Weights of a small transformer language model.
Training: a variant of Adam for these matrices, 3326 steps.
MLP neurons of a small language model. Each row is named by its layer, matrix (gate and up: input weights) and neuron, and shows model dimensions 48-143. Each number is 500 + 40 x the weight over its row's rms, rounded and kept within 0 to 999. Numbers have three digits each. A neuron's up and down rows have the sign that makes its largest values positive.
A block is one neuron, or neurons of one layer that tend to fire together. After each block is what it responds to, as a language model described it from the Wikipedia text at the highest values.

L7.gate105:421492507576481525450496519478515358504514554474479481478628478515449497499478478517518487469520499481491510545524487575483525511470426538526499503421538523482522489534448493528476523517457479445550463507471493453512454489484509537440465526521501534557418483476554495504524542513504559458
L7.up105:550432474515463449513517446467477503508503508506452445524496477540486483570471518514485516564497497435469457464416512491520523524580520567572514530570511471425466552496472486519480512558485512559487547507550527517481516514449466536495549490488539542484507555423559479512436447573526506489
L7.gate149:514499496485551463575518513459491454515516515531527499565496521551507519474538453511517451509559581568485439498512480453501538496519473499519476418460507461482491548482464459502392489493447531493583520496565401493481469545510534484474467515533561594432491479556506545508497506519477544551
L7.up149:427500493466529507500499503472501437528445544507537466506512596510473517475452527522526509526558573465563505487523545503470559540497421525503491509519477491458499510543372500576568451537521379536517518513517527517516570493529573549515555435529497490561529464504511490467457422520516540497
L7.gate232:482540506546511522505505508416514474511452519524488542583540506472515498564428485556575470497562492486501483430513498506459643486434507473562483488501558462542456542526513463464492514487476491492548549462390480508451520583511471517433552463508514588548496519516521560507481512545502478543
L7.up232:532488467470499523448587501449543479476529469457517559583479497503488561531512474508501557435574491481476433450446420531536493590484490385469513459551501533486526518512561457497547514470446505526563516539465478528503430508508555560531503493436519525495502453492461536490590412463504529522
L7.gate268:442467540475519493501542554497475492544483510576511476479598453474515506466485500477523427476571458484481496535498530540479537523495534414499476599517472467506432575495490494395540468482492460520627460527512491505464503509468557460485501517450585502474543473476456484501554475467491496512
L7.up268:607465494541428490500519492478553542535467629545504496524500507502490529535438490443438506479501501399495518484501490539598512472533450475543494480574500578463487522453527577497488547526578502513519502504432495468452451541487527450474505454561575546462538566603551498490478476514510502556
L7.gate320:481541432561475470494486553498481473507505569510493554569482467538523530486482476509526442468465433502514486513440552472546464483481462532590475510499512525537557530541445484494448487482572465439541547495472492480506548548440434488446533555524549500480515523485521397503483504498469525458
L7.up320:484477490522479418468435507473471493519503550492534506479534500481547509539426477484514428455488484556529471455551514481529510467501467519475485554508435434469517539562455584515501548484448464492533565533522475478524500476468584472461415532487497555411419556458469448530463526481521494528
L7.gate397:538464488468498468548551553494522454511469482437501483518524425452506492503481486482526537504509461479488453468476476484550482536571437516520458523454502505515507576433496490452508435559484547543523497589395495517541400451463537490574438525564539474488493557540533487434516501515580592532
L7.up397:478446455518532551497464467544514474517493528500491452589512518507487473523495493453557412439549479473497449452511431488515478502503476537524496404539556466429460534515578554516435503460459515484540594449474463594542525512552513456482499466527489489445489529537414506459538524530460494512
L7.gate480:502506540518527532494571533478490549567453544516487506568486447530485542519413444516567534455603487457528495488474434446466488453531485438546463465546500535528486523506486476419476480493495486500499549432480490464489562522466541498414516491520543544481535474502489520496489476517517520471
L7.up480:487457517494517512510546558508499510497494554574507445563558536474549493516448453516472437501517521502559453477546542512518534486535475547580525495502496445495494500500480434462456420471497481562521500480490454523538495522430476438453474386444518491483530564459437592515492472540493522503
L7.gate489:476477505548524460396429451474498457439441531574536484541512521522508497480496571457532513475499500544543478494451506527507521508565542577437508483498462515486417471444506541491508570521544485544525477400493492556511448517490497484438551521537450467478553547540478496493490511528574521519
L7.up489:448544590494490544533478501570403534623538551516466487494488541565443505598542524473499486499436491489496482533463440588502483509471536527477484530513474543530523544477576509458525454465425541505428502522475481558515535415530480504515482469487572492498516487507480397398549459518518486513
L7.gate494:484487501535515505483466471524570449488525498435489531518527459492568553527550525506503533568513626426489433513512502485478506499545538452473479454544496428490511509451515554496488463537503482502541511445554460585486509513430447452545511422566501492424507584501453518480517563487504462461
L7.up494:475492558516530505392541480549466539522564504550552503504464439487529476493512545519479424567489484532498464510505553501539427446550442488517478517531629553392531476626475540530521479525532445552526485428534503551615495481529524539505544473522465504463503522500527540456471493456522499445
L7.gate537:466499501447517541501495540542480513559493528472455470482522537501525512470455462481448495496505539424552535535510475540489506528524475517462525559489484475515438518427579419490484522611515517452531523507509471479477458552543484499525488547444437453420495584508533526524550504492541572544
L7.up537:498532587489503496462498475522549464468415482455501547552548479460473477508502436457465465512556458413467521519449477478467550473495507500577504559533442411478497490517487443564456467486514488547473484559531491502469520424549540482442521574538453461548532505522503459473578515490568483474
L7.gate693:419531562532583476472521499490437525520537481453512500465483503445538557513507503425525554479437503519501501518478570540453468472558509494518476450496453520510566488439521540513495469504484438472515515483529460616416475423543480561462483423508466476551471524523521541473518495468507491519
L7.up693:478461472537537465497485522544517464503511532505518569565466488493543502518521501465544488495507536447536470548446490504512539484503445438495545422545481448431524518521551512484511484479453491469485520531511459524466443520491527475467489501459495497416432466492477485481524535470544484423
L7.gate901:519454449473503532481561476472517529542505506599499487515547534464507529489547485481509487576518506528524424544501484526506513537531408464536503473436580483540469599463515526469524563454541496483452560472490544498596524514473591451467519502557501496432498451506499480448503471524502483520
L7.up901:549486453551537455463571520534507490507521480516409416481486453584444521499522415545554509540547493529540445538479501471499534455428436525541474421442489491485471541555543593527586521414508496483437570486461439492462435524396453520502506477490502477479546504499460453491562514503498562481
L7.gate933:406463487527485430447432550473522505488488515537513518562439481529479505534540498522464515475478589549455542576544470484502493511538501501539449537571496549501427518563518480537520586499558463478492532456506510466516468476538455491551427531571481517481476528501524497506452450490497471514
L7.up933:444506462484524443504449479519539474445466469478504456501475542475486529484499490448484502491472460396522495564494509392474535474566529572549483576493452507472534522458562548448475505487520543516485533475538497552538489509475435478483433471442444527445515510444481478476520552559548494509
L7.gate1037:525477550508548483559545499462530532516567525507519433595518484514442537468536509547542536484533544468462483543540471453396470510519484502522446440489454529470454463573483452489492536488470489473560540482631528614534517539422463420477531481524471531493540451545464452467535467483508536444
L7.up1037:485477544502523448532625497487501466454552489545392510524410465480548484460536518483473510554522528522480449455553475488498424515500513471539472460448465480526468518555450453476562476527474495537461519551511540495433495533500576508434572508552502455495469543439463493525479527538551482523
L7.gate1054:470461533513554480497546511469557467464539543483469526546465489471479562490525449486457579521511530509464457451456487474561525465488464468521499545549496515524480535600489485442510469443498475516531442451472482475465467468534489451503560484510528476465511513473580503431531469590424580511
L7.up1054:488455563539447441520543495519500488486435452398492474502483516495597535518487456488547513564554555488574469507532547471467548420474462493477528483532476528478544536566488507510412486482489503487548529474463433478490577468453401492423535497498482498540539459441468460446488506536453576457
L7.gate1128:471522431469516466458478468524530465445417487552496570566509530425481435548580572554553499494505475497453587507539571442438522493593533522526501492484487464468514421563527507479542502374529450494552559423458455486479467535547516533540527499556532471489413525458463439521574431464520492509
L7.up1128:452501497448536567506470471477519515519507555481496524467476490498533555435589503469558498533456483504499502530494510529498505511550505443458524475498425445468518498436497502449552472490476445504465533492500543546540467492495496475523420475466499464495549561520498484565472519503480532561
Responds to: Second word-piece of words broken into odd fragments, strongest on rom in sentence-initial F-rom dates ("From 1692 to"), also th-rough, v-oc-als, v-ers-ion.

L15.gate843:499566453514581502535547500506501535507567477457517605458549493510492565509491486447551513456479540455501587480537413542470523482461468453502525494492481500447523450579580427481499550466472547448510525462520558451497458439465515609478526505536487569537504501472499513483479502528473540425
L15.up843:502509515465422508526445444471529518562518513470571448435486492422461499522465446435496542517505475470489486444463477588501480449495444481522492552516502513481467553526502477476582458531492522543505586495478571535532456564492489484519491513478446525520551491422480502543523525523522473527
Responds to: Prepositions and connectors that introduce a proper name of an artist, company, team or party, such as by, of, with, vs., and v.

L11.gate690:483536475563550503428521482504495511492502442418481454528460509411489465553486443428618573477551501527488437429536440529508491452490565491488526439527467511509507522519496498569532472512571483534498521558549488529508510558502593527460494542496498499562483461627586509453492512477508527468
L11.up690:555555498580512551430483489462531556394500440485478546488492546521549502456459514521557429462500476493457466474572583538514547454522532521417542532540489471523454533487523424527404489451418485463477448483507486495483484478488446448565571470542539516540575510529514496542480497503472444533
L11.gate697:553507476421434516431486457489536485462385421545449477553470535475465469504507435464570459451562460523439502431445548508518463463504531519498495465515449456489505465527488459492524534444525563482535499491527519486524475503539495537544532469469471575519525502462535495457498491558512503513
L11.up697:545484504477550552520549548485498597546515559446506484457445514424539498516483468485548538461507386511544514546524492529542502455488523495517594476518497538501472563449482469533528482510510492463531567483395519442482500538521502517494510473484501500411525569457532519480452544422442544574
L11.gate698:561543589515476450466445433509465472496492473519444540510478461461430494578489542536545482467555511502524519467553509527498566428491509486603484493555524485499549475432479511484484552472459468432484535430490458463550511520471467487513575516540525536514509471465566462467458542548465505507
L11.up698:556552508526509505484526518474520468510508502576465494511531525633529487532480532518519504489517503527464515426483504546444478491562565455470489511545417479494533496510560504546575495444529536507533549458498503465550461468477458495522508469492552493548522539496492446514492474586534488481
L11.gate1088:554515513500579469499482546471523526490502591560443448533525485451451495524473538520482538498539537520512581466464495487436530456580444469511484532538496467509493456541509426519562569443578507496539544502453530456492550500540566468507491440521478541450478448519486452436397555479441591526
L11.up1088:495456515532535502479501565462484529440504574526542486570485557558472497482494455465450500464557536445505504474471544482534556441515534449530468530523522524533497492410481504522469480503426498448538491449428514460512536520475432540463504543466448518539471555596414532475565515503501530466
Responds to: Mainly the N after the degree sign in decimal coordinates (38.67°N); also mid-word pieces (Febru-ary, Ag-ric-ulture) and from/by before dates or agents.